Part of a small language model's weights.
Architecture: RMSNorm before each block, rotary positions, no biases in attention or MLP, untied embeddings, normalized queries and keys, attention and MLP in parallel.
MLP neurons of a small language model. Each row is named by its layer, matrix (gate and up: input weights) and neuron, and shows model dimensions 96-191. Each number is 50 + 12 x the weight over its row's rms, rounded and kept within 0 to 99. A neuron's up and down rows have the sign that makes its largest values positive.
After each neuron's rows, "fires on" lists the tokens most often at its 100 highest values on Wikipedia text that the model never trained on. A number after a token or word is its count.

L7.gate102:42 41 43 40 49 59 46 42 51 34 50 58 59 60 35 44 46 65 51 41 48 57 33 45 54 69 38 18 49 55 30 42 41 40 35 45 41 61 38 26 48 71 36 50 36 66 52 44 65 50 60 69 27 37 36 51 33 64 53 60 33 48 35 48 35 42 56 70 25 56 35 39 38 34 35 50 51 50 36 72 52 55 44 34 38 52 43 43 50 32 54 45 52 49 38 57
L7.up102:26 56 48 57 40 55 45 62 57 75 69 53 21 39 32 23 58 60 57 46 46 73 65 57 60 58 42 46 58 64 39 48 56 63 30 37 40 43 55 67 46 73 50 42 69 62 60 46 56 45 48 65 36 42 53 44 27 62 30 65 52 41 53 34 51 44 40 53 45 36 45 46 53 41 24 54 52 46 34 41 37 45 48 42 51 58 54 55 59 25 33 34 52 61 73 53
fires on: "ed" 15, " of" 14, "z" 12, "d" 9, "ent" 8, "t" 6

L12.gate705:45 57 38 44 63 39 61 50 58 47 68 56 59 37 58 61 42 47 68 45 54 51 57 53 55 51 54 54 68 54 55 51 48 67 61 67 56 48 59 32 46 84 58 63 59 50 59 41 48 70 69 37 56 65 64 36 58 42 41 45 61 71 78 65 54 40 47 46 49 74 55 60 48 61 73 71 68 47 42 52 47 45 53 49 33 81 24 57 74 35 39 41 33 58 43 43
L12.up705:31 53 33 50 47 42 62 56 46 48 46 43 51 63 54 69 52 58 56 44 34 41 40 50 56 45 55 40 43 47 42 62 24 39 59 41 48 51 62 68 69 69 52 35 50 48 73 64 46 57 63 68 50 47 35 38 36 54 67 46 62 47 56 50 67 47 26 61 54 31 67 42 27 59 52 55 54 75 60 47 35 40 54 54 31 47 55 47 23 64 37 32 41 53 45 43
fires on: " " 38, "-" 29

L5.gate354:29 38 56 25 28 53 50 68 29 30 68 38 54 48 57 59 45 60 42 42 42 46 37 54 64 32 49 68 51 65 36 47 53 38 50 44 21 52 54 48 51 48 53 64 50 48 63 52 35 72 47 59 49 45 52 35 59 57 59 54 25 60 46 36 46 49 34 43 35 43 46 46 56 53 48 60 57 57 55 44 58 41 68 53 40 63 62 49 55 52 53 65 57 83 66 40
L5.up354:65 47 31 50 56 64 60 47 36 34 52 56 51 59 32 42 42 48 46 46 61 48 42 23 47 53 42 38 32 76 29 53 26 46 56 59 39 28 45 70 52 61 44 63 54 48 17 53 58 60 60 47 50 43 53 45 48 60 58 60 46 71 55 49 40 43 46 63 38 49 46 41 67 69 56 59 25 50 63 49 54 24 46 55 50 56 52 56 53 63 46 56 73 76 50 54
fires on: "o" 17, "uc" 13, "oc" 9, " Mac" 9, "qua" 8, "c" 7

L4.gate99:67 40 59 44 62 50 55 56 36 67 67 14 59 46 54 24 38 62 55 48 68 50 61 47 33 38 52 61 40 70 55 49 50 66 58 44 53 54 44 41 29 64 37 29 41 37 52 53 36 69 55 68 48 49 55 18 63 59 55 58 43 57 60 51 53 71 62 54 42 60 29 67 58 66 47 60 52 47 45 60 27 33 57 55 50 58 60 38 50 42 58 53 74 60 47 38
L4.up99:55 50 67 52 63 56 69 47 48 64 64 40 38 42 43 44 13 45 58 39 30 34 51 81 68 57 39 53 55 82 46 43 76 61 36 39 72 60 51 36 45 55 60 53 50 42 55 71 23 52 37 69 52 45 44 36 31 50 47 30 41 68 71 47 41 49 56 24 55 52 33 63 41 39 46 38 57 48 49 46 55 50 58 48 58 28 24 63 45 49 49 74 71 57 55 48
fires on: "-" 42, "." 24, "—" 11, ":" 7, "tro" 5

L2.gate205:61 64 47 53 57 63 67 39 55 49 59 68 57 64 71 54 49 66 49 54 39 57 55 51 48 66 64 42 44 42 66 39 35 38 46 56 72 33 26 59 70 53 50 37 42 52 61 51 46 58 40 59 65 67 35 61 59 72 44 81 40 40 73 28 49 35 52 59 39 53 43 67 64 46 53 55 57 60 48 46 62 52 26 43 65 36 62 39 18 47 38 49 49 62 67 43
L2.up205:76 52 29 48 44 48 55 57 49 35 52 47 54 36 58 48 31 35 51 63 66 56 58 43 55 40 37 41 42 67 42 29 26 59 36 37 42 58 48 46 29 21 60 36 55 71 43 65 49 55 43 47 75 52 62 37 43 28 37 54 54 42 46 66 50 39 52 48 50 40 49 61 45 46 63 29 31 32 33 51 40 52 38 61 44 39 50 53 41 65 56 38 50 33 59 34
fires on: " •" 16, " Bu" 13, " sq" 9, "pen" 9, " Lu" 9

L2.gate179:61 40 50 53 59 40 50 43 59 57 40 46 53 65 45 24 41 55 41 67 50 50 46 56 44 58 21 53 62 59 42 60 60 60 41 58 20 54 38 48 58 38 34 58 45 64 66 40 46 48 48 69 33 63 48 38 66 48 76 47 59 54 46 53 38 65 38 54 52 53 63 71 53 69 56 68 50 46 33 47 64 58 38 72 34 72 51 42 54 21 52 41 53 63 63 68
L2.up179:49 48 43 42 55 39 70 40 64 39 55 41 51 50 53 50 54 63 53 74 68 38 54 41 38 48 56 59 60 36 56 43 47 51 44 58 47 51 66 66 37 54 55 40 21 42 53 61 47 70 50 56 72 59 55 61 46 98 54 47 60 44 30 38 69 60 55 61 58 62 52 62 50 40 49 44 53 62 48 60 61 63 58 49 38 30 50 53 43 54 26 47 44 38 31 58
fires on: "ver" 22, " Ver" 13, "'" 13, "/" 12, "’" 9

L7.gate686:61 36 74 42 56 39 65 45 60 67 57 32 64 37 50 66 27 53 45 43 54 56 56 54 28 42 60 61 30 68 45 46 57 79 44 54 63 38 47 33 60 43 40 51 56 25 59 47 50 53 59 48 42 44 60 52 37 47 61 43 44 25 71 61 48 20 36 34 33 48 50 68 56 49 42 57 43 46 44 66 42 69 56 34 51 65 75 65 46 26 39 67 66 62 40 40
L7.up686:53 44 79 39 39 52 64 58 61 55 33 63 39 42 37 45 55 71 53 69 30 47 27 45 56 36 62 54 45 68 51 56 37 52 41 51 73 63 37 53 65 59 59 60 34 44 49 46 57 60 34 54 59 55 47 37 66 52 42 75 48 52 56 66 43 43 62 25 61 36 33 70 48 46 68 59 64 57 45 50 46 50 45 46 43 49 47 44 75 61 59 61 60 65 58 51
fires on: "." 28, "-" 10, "S" 9, "E" 7, "'" 5, "–" 5

L12.gate726:37 53 56 38 26 45 48 40 52 74 38 42 55 38 32 31 36 41 68 59 53 63 37 60 49 36 47 63 45 53 38 40 51 63 38 58 43 29 65 34 40 56 43 59 53 46 51 44 59 47 47 58 43 38 32 41 65 31 38 60 85 46 76 48 53 61 56 52 38 52 43 55 73 42 54 44 58 59 45 42 33 35 54 47 56 51 38 52 46 57 42 41 45 60 54 58
L12.up726:66 47 50 27 41 58 63 43 69 53 37 64 41 72 54 45 43 58 47 46 44 24 34 54 69 62 46 43 58 70 54 64 60 35 45 49 68 61 43 52 46 81 36 46 28 43 63 54 50 45 36 42 29 56 42 54 30 60 62 48 52 58 45 57 39 62 47 49 59 42 42 40 24 42 38 47 45 53 59 29 55 34 36 30 40 60 58 48 36 57 30 31 41 55 55 46
fires on: " " 45, "2" 13, "1" 8, "-" 7, "–" 4, "8" 4

L4.gate974:52 31 60 64 34 45 47 66 36 50 44 57 45 38 55 80 54 50 25 38 28 61 69 38 40 49 30 61 59 55 59 42 61 62 53 53 32 74 53 64 45 47 54 64 39 44 32 58 62 53 51 68 67 58 52 52 71 39 49 64 50 44 43 47 39 60 49 56 38 33 75 39 55 44 54 70 45 47 55 36 55 44 49 54 46 39 72 70 53 54 47 48 50 36 51 60
L4.up974:30 48 54 66 61 41 61 68 25 54 42 65 38 45 68 56 53 51 46 36 49 62 40 51 50 43 48 45 64 50 61 32 55 74 59 60 35 67 54 62 54 44 41 47 39 51 36 42 72 47 54 55 55 62 63 67 54 38 52 75 47 36 37 37 38 48 54 51 52 47 53 42 44 54 47 66 38 38 34 56 58 40 63 44 39 26 65 65 55 46 71 33 48 32 46 76
fires on: " Al" 93, "Al" 6

L4.gate835:46 36 55 42 64 50 29 56 34 43 49 47 55 67 54 55 65 34 40 38 70 50 49 55 52 29 60 70 54 46 44 55 44 42 64 52 66 52 40 64 46 52 65 44 77 47 62 44 62 51 41 60 76 58 41 51 53 32 59 50 62 40 63 56 58 62 47 45 33 52 57 42 44 16 48 71 44 56 39 37 59 87 55 62 62 63 56 55 58 50 34 55 56 60 62 45
L4.up835:34 41 38 59 43 76 35 48 45 60 48 55 52 39 43 35 57 44 31 70 58 51 37 33 46 46 47 41 66 59 56 62 40 48 41 65 82 56 45 62 55 32 29 70 39 49 59 39 70 48 69 36 36 50 50 56 69 63 62 42 49 42 51 43 45 46 32 54 54 75 42 54 60 53 36 49 48 32 30 22 56 42 31 67 52 46 72 42 40 68 51 63 33 46 47 54
fires on: " San" 34, " Sil" 7, " Can" 7, " Sal" 7, "al" 6, " van" 6

L5.gate180:59 43 56 42 58 35 32 36 63 40 45 54 57 77 47 55 44 46 30 53 41 53 73 40 56 77 39 31 34 26 53 51 68 44 45 56 29 42 23 45 57 52 28 47 47 51 40 45 43 54 41 52 52 54 38 31 64 40 68 30 45 35 56 40 40 46 67 62 48 48 47 54 53 52 46 56 58 58 73 48 56 42 50 43 47 49 57 59 57 20 33 62 53 42 51 31
L5.up180:42 43 41 70 61 28 62 48 42 44 42 39 38 53 27 42 46 39 47 38 43 58 58 68 46 37 50 46 73 60 48 77 59 46 45 76 53 45 59 36 46 64 48 56 41 57 52 44 39 42 28 42 64 68 50 67 61 38 61 47 50 57 81 32 48 37 57 53 67 34 82 35 47 59 50 62 48 44 65 35 48 51 44 40 41 61 59 49 47 57 45 59 64 45 58 66
fires on: "9" 34, "0" 26, "1" 18, "2" 8, "8" 4

L5.gate208:65 53 63 46 60 67 37 48 70 52 39 63 50 71 46 57 41 57 63 71 42 15 43 63 33 54 38 44 43 52 52 52 35 57 36 65 59 52 58 56 51 53 48 61 40 74 65 38 61 46 46 50 41 53 29 59 32 35 55 61 56 53 64 59 59 44 70 42 38 35 67 43 48 43 33 53 50 38 65 72 46 44 59 49 67 38 47 51 41 64 44 42 38 45 36 47
L5.up208:39 73 41 45 46 53 55 54 61 67 54 42 28 31 41 62 56 30 58 47 31 45 53 50 44 49 45 61 70 54 43 62 46 58 46 38 61 57 39 61 52 60 37 54 42 52 51 56 56 47 41 48 53 55 51 59 29 64 23 55 38 44 76 32 47 54 52 45 54 45 46 60 59 43 35 57 67 48 37 48 43 48 49 68 53 44 75 39 37 56 48 69 32 26 67 16
fires on: " of" 27, "|---|" 12, " /" 8, " for" 7, "ed" 6, "ac" 6

L2.gate443:73 31 46 62 60 34 64 55 49 36 52 56 59 40 61 55 52 64 48 48 56 42 56 61 57 38 66 70 56 31 43 46 56 80 33 61 45 69 51 51 51 55 55 32 49 44 56 51 41 44 52 60 35 64 54 53 54 49 58 60 51 38 53 64 63 36 60 46 65 56 59 62 65 54 58 43 40 48 19 41 36 34 46 33 47 54 70 68 32 45 48 51 47 45 42 66
L2.up443:57 52 63 72 38 40 59 54 52 43 50 58 66 52 50 55 42 65 37 36 70 64 31 45 63 48 58 49 68 81 48 49 38 71 59 49 55 51 47 65 66 36 42 15 41 58 20 42 40 31 60 68 43 62 40 50 52 41 65 61 65 46 68 35 37 66 49 41 47 49 57 52 47 52 52 57 39 52 42 54 37 60 56 28 51 64 60 63 27 49 47 58 53 39 39 80
fires on: " Al" 71, " named" 11, "Al" 7, " called" 5, " El" 4

L5.gate819:46 27 57 45 57 46 60 67 35 43 49 39 33 54 61 50 52 37 51 66 31 43 64 55 63 41 58 83 67 57 48 43 62 51 75 58 29 59 49 47 46 29 70 64 52 52 40 39 35 37 32 52 48 63 63 53 42 50 40 49 49 49 53 56 60 52 62 60 56 57 64 56 38 48 42 47 37 60 50 71 40 48 73 45 47 39 36 67 36 58 54 35 53 62 46 57
L5.up819:37 55 73 46 52 59 50 55 55 44 20 38 78 27 44 54 47 69 51 42 59 51 56 40 46 56 61 69 70 64 54 37 41 38 51 46 56 51 50 53 44 47 43 41 64 62 39 37 39 48 36 58 40 52 47 44 41 48 41 43 44 57 51 45 43 40 55 59 60 38 44 50 45 49 58 54 53 68 43 63 52 77 50 48 71 47 44 60 44 50 23 50 54 44 47 53
fires on: " |" 39, "\n" 24, "s" 12, " " 5

L5.gate522:62 68 49 36 72 41 33 58 23 57 59 55 50 51 30 75 45 46 46 59 72 37 48 53 79 57 37 54 45 43 64 42 51 62 56 63 36 78 30 52 53 41 62 64 56 48 29 65 40 59 46 60 55 53 59 47 70 50 54 45 34 60 50 20 33 58 46 44 46 30 42 50 62 46 50 40 29 63 58 66 49 22 68 49 30 37 69 34 37 40 60 60 56 48 44 28
L5.up522:80 72 53 34 67 48 44 51 38 41 54 48 32 47 42 53 56 37 69 37 55 51 44 42 74 62 47 71 55 39 83 40 56 88 51 58 52 53 49 58 55 67 52 70 70 43 32 33 38 46 67 57 40 53 56 29 45 53 39 58 42 60 50 50 49 48 55 47 42 39 55 51 58 35 66 48 31 57 42 50 60 40 61 57 32 42 65 52 52 59 33 74 46 59 41 58
fires on: " at" 63, " as" 24, "As" 6, " As" 5

L5.gate151:58 41 71 66 29 67 34 47 55 52 58 52 67 69 46 46 33 28 24 44 24 48 41 43 35 59 56 44 48 47 29 55 54 57 64 64 56 53 41 53 51 38 56 44 31 89 50 47 54 43 29 29 37 65 62 60 48 40 42 50 60 42 35 52 64 36 41 66 75 57 67 47 53 40 62 41 75 68 40 62 38 48 55 60 34 50 50 44 56 24 50 70 36 43 59 35
L5.up151:33 46 67 65 49 70 41 48 54 78 54 58 66 55 65 54 32 43 49 37 40 62 49 41 58 61 52 16 64 55 61 51 54 65 44 52 49 52 59 71 40 58 54 48 44 77 51 66 64 35 24 41 49 54 30 44 67 43 27 43 49 41 53 60 34 51 47 52 50 58 46 52 53 51 67 45 70 67 55 73 51 65 43 29 54 44 48 48 47 18 31 43 51 19 71 34
fires on: "3" 23, "2" 20, "4" 16, "7" 13, "6" 11, "8" 5

L5.gate727:63 46 59 70 22 62 50 60 58 31 43 54 58 76 48 56 47 41 17 57 27 52 32 43 47 65 28 40 37 48 53 53 71 40 43 66 43 65 56 57 52 44 47 48 44 60 55 34 59 58 49 51 32 21 45 39 48 45 54 51 70 60 44 47 50 54 55 51 53 50 74 45 60 30 31 45 66 46 39 44 60 46 41 56 48 43 56 37 71 26 38 53 37 54 67 64
L5.up727:41 74 54 68 23 67 47 66 59 54 46 46 53 56 38 46 34 41 55 46 39 52 54 45 48 46 36 29 44 63 38 45 43 52 22 51 71 45 55 55 50 50 53 59 48 52 61 39 74 50 40 34 54 48 58 75 45 37 49 51 21 51 44 69 55 38 69 44 81 34 75 53 24 49 59 46 59 42 52 33 53 57 39 43 50 58 48 39 44 51 49 56 51 45 62 72
fires on: "9" 33, "1" 20, " West" 14, " p" 11, "che" 7

L6.gate864:40 37 52 33 35 72 61 37 33 43 53 37 28 46 57 74 45 63 64 53 53 45 69 50 45 39 52 51 69 54 66 43 26 52 67 35 47 54 40 47 40 20 51 40 41 55 67 41 52 37 46 40 27 62 49 66 53 60 58 56 56 29 39 44 72 65 49 51 58 45 50 51 54 67 68 28 54 49 45 47 66 56 45 65 41 48 62 57 44 39 48 53 40 48 48 76
L6.up864:59 46 47 40 46 58 67 25 62 68 54 39 36 25 54 37 49 38 61 55 35 38 45 49 60 46 41 68 41 58 46 43 36 54 43 50 66 43 42 54 63 43 33 64 37 55 44 53 45 55 45 61 46 57 44 56 47 52 51 59 37 26 60 51 41 49 56 58 57 56 64 32 59 48 69 46 68 51 37 40 55 40 30 53 26 36 47 80 54 74 42 41 39 37 49 60
fires on: "\n" 46, ":" 13, " family" 9, " of" 8, "2" 7, " genus" 6

L5.gate472:76 60 30 39 31 73 38 42 44 45 36 47 47 54 44 56 54 50 64 36 59 22 50 75 34 74 46 43 48 45 45 49 40 54 40 70 64 43 34 58 71 47 58 47 62 65 45 65 60 65 53 42 41 50 46 63 57 45 56 57 35 65 55 57 40 70 46 53 61 68 35 56 57 38 66 48 37 37 30 54 47 55 38 56 42 48 64 48 45 40 46 62 58 61 58 42
L5.up472:82 71 65 49 31 65 43 46 43 52 40 42 40 39 60 74 62 39 58 51 66 36 42 68 56 32 48 54 48 29 57 44 40 59 61 48 49 52 38 53 67 58 42 54 46 61 46 45 56 63 62 54 48 73 59 55 41 35 53 61 49 53 55 39 41 47 35 41 56 52 45 58 73 44 42 46 49 22 19 51 52 48 58 51 41 49 56 51 31 60 39 74 35 48 49 58
fires on: " as" 64, " As" 11, "As" 10

L2.gate465:46 47 59 51 32 50 67 54 38 53 56 49 46 45 48 49 24 53 55 41 54 34 54 62 48 62 39 19 52 52 51 41 46 61 51 38 46 39 65 42 46 50 34 58 50 52 59 60 24 43 53 60 66 70 45 35 39 43 61 54 42 55 78 23 52 56 41 35 53 80 35 27 48 61 46 47 50 56 46 56 58 34 73 50 33 46 58 25 38 35 49 72 34 65 43 32
L2.up465:65 35 51 63 42 62 37 68 26 50 70 62 84 69 50 36 58 24 57 34 39 43 51 42 37 48 55 45 44 67 52 55 50 68 62 48 63 55 46 62 49 61 41 49 54 32 49 58 45 59 53 70 48 43 54 70 58 49 45 58 46 32 57 45 68 40 47 41 36 29 51 36 70 34 23 48 51 38 68 58 53 34 65 69 40 39 58 38 45 81 44 68 66 45 49 37
fires on: "ac" 46, "uc" 13, "oc" 11, "vic" 6

L4.gate287:53 48 48 76 63 42 61 56 65 66 45 43 42 19 39 22 56 43 60 59 35 45 62 41 45 42 59 37 22 52 35 50 55 42 46 63 69 48 52 45 53 50 53 40 58 57 62 43 73 50 36 47 38 54 66 37 55 52 30 46 36 39 58 49 52 31 42 50 51 76 55 66 61 46 53 50 41 55 49 72 50 82 66 42 53 55 42 42 36 41 55 42 75 56 65 55
L4.up287:47 42 65 51 46 53 44 70 65 42 46 59 51 37 38 40 31 59 54 67 42 43 48 44 46 53 61 37 53 59 51 38 56 50 51 57 51 65 46 72 46 48 45 31 36 59 34 67 31 42 42 47 64 26 63 47 56 42 64 53 33 38 43 43 59 61 57 47 46 71 38 57 54 51 67 73 33 56 55 31 52 74 75 25 48 36 40 51 57 42 78 48 58 66 57 52
fires on: "–" 21, "/" 20, "7" 16, "-" 14, "0" 9

L6.gate698:63 21 49 36 64 53 37 46 64 37 56 51 45 51 67 81 30 58 61 31 60 35 59 68 74 56 43 53 51 29 39 38 45 51 43 40 40 57 44 57 52 59 56 49 69 55 67 34 31 53 59 68 45 57 47 45 58 36 54 56 38 52 51 39 56 51 42 75 61 73 37 50 39 34 63 77 43 53 50 43 36 68 44 73 55 52 57 57 53 37 28 28 56 57 35 42
L6.up698:66 34 45 53 40 43 40 62 49 26 54 58 38 57 58 45 46 50 35 55 46 40 65 46 56 59 34 45 40 25 46 64 54 42 69 54 46 74 35 60 46 38 55 55 53 62 58 54 48 62 57 22 56 31 71 67 73 57 49 58 56 38 53 44 47 45 48 53 41 58 50 42 46 35 19 96 56 45 39 48 50 49 39 60 66 37 45 46 57 37 47 67 69 60 45 61
fires on: "t" 29, " Can" 11, " ex" 11, " pre" 10, "al" 8, " women" 8

L2.gate248:56 52 27 59 59 73 27 57 32 57 24 51 65 54 66 64 52 45 31 56 54 52 44 36 40 38 40 53 48 39 43 53 35 45 61 41 54 67 57 52 54 37 46 70 35 46 43 46 49 23 45 47 51 40 37 49 43 61 39 42 81 36 53 48 51 81 57 36 53 60 46 78 55 55 43 47 66 65 44 46 57 63 48 38 28 60 76 37 47 81 39 63 52 46 42 28
L2.up248:41 54 47 68 52 43 61 63 53 44 37 53 55 53 44 54 63 46 59 38 59 38 63 32 68 72 40 47 60 32 36 50 60 48 46 59 39 51 30 49 48 57 17 60 49 65 69 55 54 37 46 42 62 41 59 60 44 64 68 43 70 37 40 58 39 61 50 43 32 51 64 75 48 48 36 50 40 40 58 52 48 20 53 49 45 49 64 36 53 71 50 48 41 37 64 30
fires on: " He" 22, "he" 21, "Ch" 11, " then" 9, "och" 7, "co" 5

L6.gate742:40 51 54 42 47 45 59 41 38 38 52 57 50 55 77 61 41 51 66 27 65 49 38 64 41 56 25 57 39 53 54 48 52 65 61 36 71 37 46 51 46 42 46 57 50 57 25 64 48 34 66 55 54 59 51 55 50 39 45 52 53 53 62 49 53 80 40 50 45 32 56 38 36 54 64 58 49 48 52 40 42 49 38 40 36 45 20 38 42 45 69 60 59 63 48 64
L6.up742:36 50 50 55 39 48 54 61 36 49 66 40 49 70 73 47 59 49 41 58 50 47 31 58 57 56 36 50 63 60 68 46 28 60 53 57 37 47 63 53 40 68 48 67 91 41 48 62 70 23 46 69 44 43 68 36 15 42 74 50 41 41 29 55 58 29 57 71 53 49 61 52 34 41 61 51 57 50 50 44 38 50 45 44 50 37 49 43 43 52 40 48 53 73 75 67
fires on: " |" 56, "%" 15, " average" 4, " \"" 4

L2.gate73:51 34 46 57 57 60 37 37 65 59 45 53 83 44 39 57 43 46 45 48 52 48 65 60 47 51 74 52 43 52 59 44 61 52 74 31 68 69 50 43 67 23 63 40 64 51 34 46 52 35 42 34 44 42 47 51 25 60 25 94 61 37 46 49 42 58 67 56 47 53 88 50 57 36 59 44 43 49 76 54 65 52 52 43 38 36 44 57 65 35 35 49 51 54 51 68
L2.up73:35 48 43 29 62 51 53 52 56 64 39 41 49 41 42 39 44 47 59 62 69 56 58 46 61 48 48 45 28 60 53 40 55 42 60 63 57 54 42 59 56 47 52 42 70 53 51 44 41 57 24 22 43 49 30 49 64 51 28 53 16 32 49 73 54 41 68 54 50 48 60 48 43 46 58 38 51 71 64 43 34 50 57 51 82 53 53 50 49 57 47 71 38 38 32 67
fires on: "9" 58, "8" 12, "7" 12

L6.gate86:55 41 61 41 63 63 47 20 35 44 61 44 64 35 32 31 46 62 78 46 40 46 58 42 47 45 49 50 43 40 54 31 51 58 66 64 55 68 65 34 42 49 32 49 59 51 35 44 57 43 44 50 36 35 36 49 42 55 54 42 32 61 70 59 51 56 65 67 50 31 48 43 38 48 66 59 43 57 46 44 55 54 53 66 53 60 54 46 54 52 38 50 24 53 76 53
L6.up86:18 64 55 59 56 49 59 74 69 35 57 29 52 46 64 51 70 65 51 59 71 52 29 65 45 64 20 59 53 45 46 56 71 45 60 74 41 76 59 49 46 41 54 34 51 44 55 55 43 52 33 49 52 63 45 39 71 50 43 42 40 38 51 50 69 67 48 31 33 40 32 64 38 51 50 59 36 75 57 55 47 61 35 34 56 35 38 30 52 55 41 37 17 40 50 62
fires on: " United" 59, " career" 6, "ra" 5, " " 5, " country" 5

L6.gate395:41 39 60 44 42 44 55 36 48 53 42 51 60 42 54 57 61 43 64 47 57 49 79 61 52 51 59 51 61 66 62 33 61 50 55 46 45 64 40 45 41 45 55 54 19 42 63 65 42 43 56 34 52 75 59 64 57 36 47 53 24 42 69 40 71 54 44 59 50 47 32 44 38 55 56 49 42 70 41 70 33 64 39 37 69 38 30 44 32 62 58 30 62 58 50 64
L6.up395:27 49 54 59 39 66 56 29 53 45 41 39 61 35 34 60 48 35 64 45 40 43 62 51 45 40 22 63 47 79 48 61 55 49 55 25 58 54 56 56 23 39 29 49 45 47 26 36 51 44 43 51 43 48 55 55 37 69 70 49 35 49 37 48 72 27 42 58 55 51 63 46 55 40 50 49 57 51 57 25 52 52 29 66 40 52 41 46 38 55 34 47 40 66 57 71
fires on: "\n" 57, " \"" 28

L7.gate257:31 43 59 39 29 58 59 49 53 58 64 39 56 60 46 53 52 35 68 58 35 60 47 42 15 55 55 66 36 76 54 47 37 31 50 35 55 46 50 51 51 56 66 39 46 48 54 53 38 42 49 56 48 54 56 29 62 68 54 62 27 42 55 28 57 66 63 47 38 48 60 71 37 37 55 32 50 58 46 44 43 54 52 64 23 45 34 43 58 40 57 40 40 53 69 54
L7.up257:35 57 49 36 36 56 58 48 28 36 67 48 65 48 36 44 40 35 85 40 42 48 68 66 49 55 53 51 61 70 48 53 57 44 41 43 62 36 79 43 38 58 70 52 43 44 38 44 39 50 33 53 42 45 54 56 51 56 53 59 57 37 40 51 49 61 65 74 45 66 58 62 36 46 44 34 51 60 32 38 44 47 62 53 47 51 43 50 55 36 56 59 47 50 66 62
fires on: " \"" 33, ":" 23, "---|---|---|---|" 10, " by" 7, " of" 4

L7.gate192:32 52 47 50 57 69 49 56 57 66 56 41 78 52 41 70 61 52 52 43 56 31 61 34 44 59 39 35 66 56 52 32 47 59 70 54 44 64 65 41 58 44 47 56 41 47 79 50 59 47 68 66 31 43 56 39 41 29 57 54 33 62 52 47 45 52 34 62 47 67 62 70 58 48 45 59 76 61 48 41 36 54 44 69 26 40 59 51 51 35 65 54 42 59 53 50
L7.up192:49 33 34 50 45 41 37 60 56 47 55 50 46 40 56 45 34 56 51 84 71 52 35 59 57 30 57 68 33 46 46 50 45 67 46 48 53 48 48 74 53 56 47 89 06 55 52 56 33 55 29 46 54 64 47 50 38 74 48 46 54 46 36 44 65 68 64 45 53 41 67 33 46 67 50 74 37 66 51 59 59 58 59 25 67 78 57 47 47 43 43 34 50 52 45 43
fires on: "'" 77, "’" 5, "et" 4

L12.gate701:53 64 47 62 56 52 44 79 32 63 41 63 67 59 62 48 42 45 53 24 44 55 37 54 43 49 43 57 52 51 58 28 69 46 57 47 44 43 58 53 47 49 54 72 42 57 46 49 63 56 74 51 41 64 45 49 61 56 29 42 63 55 63 69 58 42 74 73 43 84 43 43 46 47 37 75 64 76 45 38 42 52 34 68 39 52 33 35 40 49 48 37 65 49 25 43
L12.up701:62 39 53 71 40 58 33 78 59 31 37 36 59 63 36 54 48 65 45 21 18 60 58 42 57 61 48 51 54 42 43 66 52 57 49 31 54 46 52 49 42 63 40 52 53 59 76 56 54 60 32 41 53 56 55 37 62 50 55 43 39 59 69 29 51 47 68 57 38 30 35 35 43 65 53 24 44 35 31 34 46 50 54 43 52 53 43 56 56 40 53 36 66 41 48 51
fires on: "-" 66, "/" 11, "–" 7, "," 4, " \"" 4

L12.gate421:53 63 38 58 43 54 27 68 40 44 45 42 63 47 45 78 52 48 60 55 39 54 48 68 46 54 57 45 39 63 51 43 67 42 71 65 62 40 36 60 47 52 50 36 30 26 45 56 43 62 53 40 71 66 50 65 59 56 47 50 60 51 70 57 54 44 44 42 51 62 60 55 35 67 46 55 66 68 51 27 34 56 46 54 33 35 44 61 54 48 66 51 49 63 46 46
L12.up421:56 52 54 34 46 58 33 62 58 50 38 78 39 47 57 29 74 34 54 47 37 58 60 57 58 34 40 55 50 60 50 30 47 64 70 29 43 43 45 43 56 55 34 58 53 70 47 56 59 66 37 58 18 43 54 40 78 42 49 52 48 36 47 40 59 40 51 76 48 57 33 65 44 51 51 62 37 52 38 36 60 68 45 48 23 64 63 37 57 48 33 36 61 42 49 81
fires on: " " 37, "/" 17, "-" 11, " [" 6, "–" 4, "?" 4

L7.gate709:33 67 50 60 48 61 65 56 48 59 44 34 56 54 46 40 41 44 14 56 42 47 59 46 36 66 65 29 53 36 42 25 54 65 59 42 50 48 37 41 60 37 38 40 61 55 60 28 60 42 31 51 24 63 39 53 35 36 09 83 66 51 52 60 40 29 65 53 67 48 54 48 54 41 43 26 44 33 69 61 55 41 37 56 42 47 46 44 58 51 61 45 56 50 42 49
L7.up709:42 47 39 55 61 48 30 48 50 54 77 51 30 48 65 63 52 65 53 39 52 55 56 54 44 66 59 47 50 45 56 39 57 45 46 36 64 43 53 58 42 58 84 40 39 66 49 55 61 36 42 58 31 45 30 37 37 60 49 64 40 61 50 64 46 61 60 57 56 57 35 51 46 72 43 66 44 53 62 52 50 37 39 40 44 49 51 59 54 47 23 31 35 32 40 67
fires on: "2" 11, "4" 10, "6" 10, "9" 9, "5" 7, "7" 7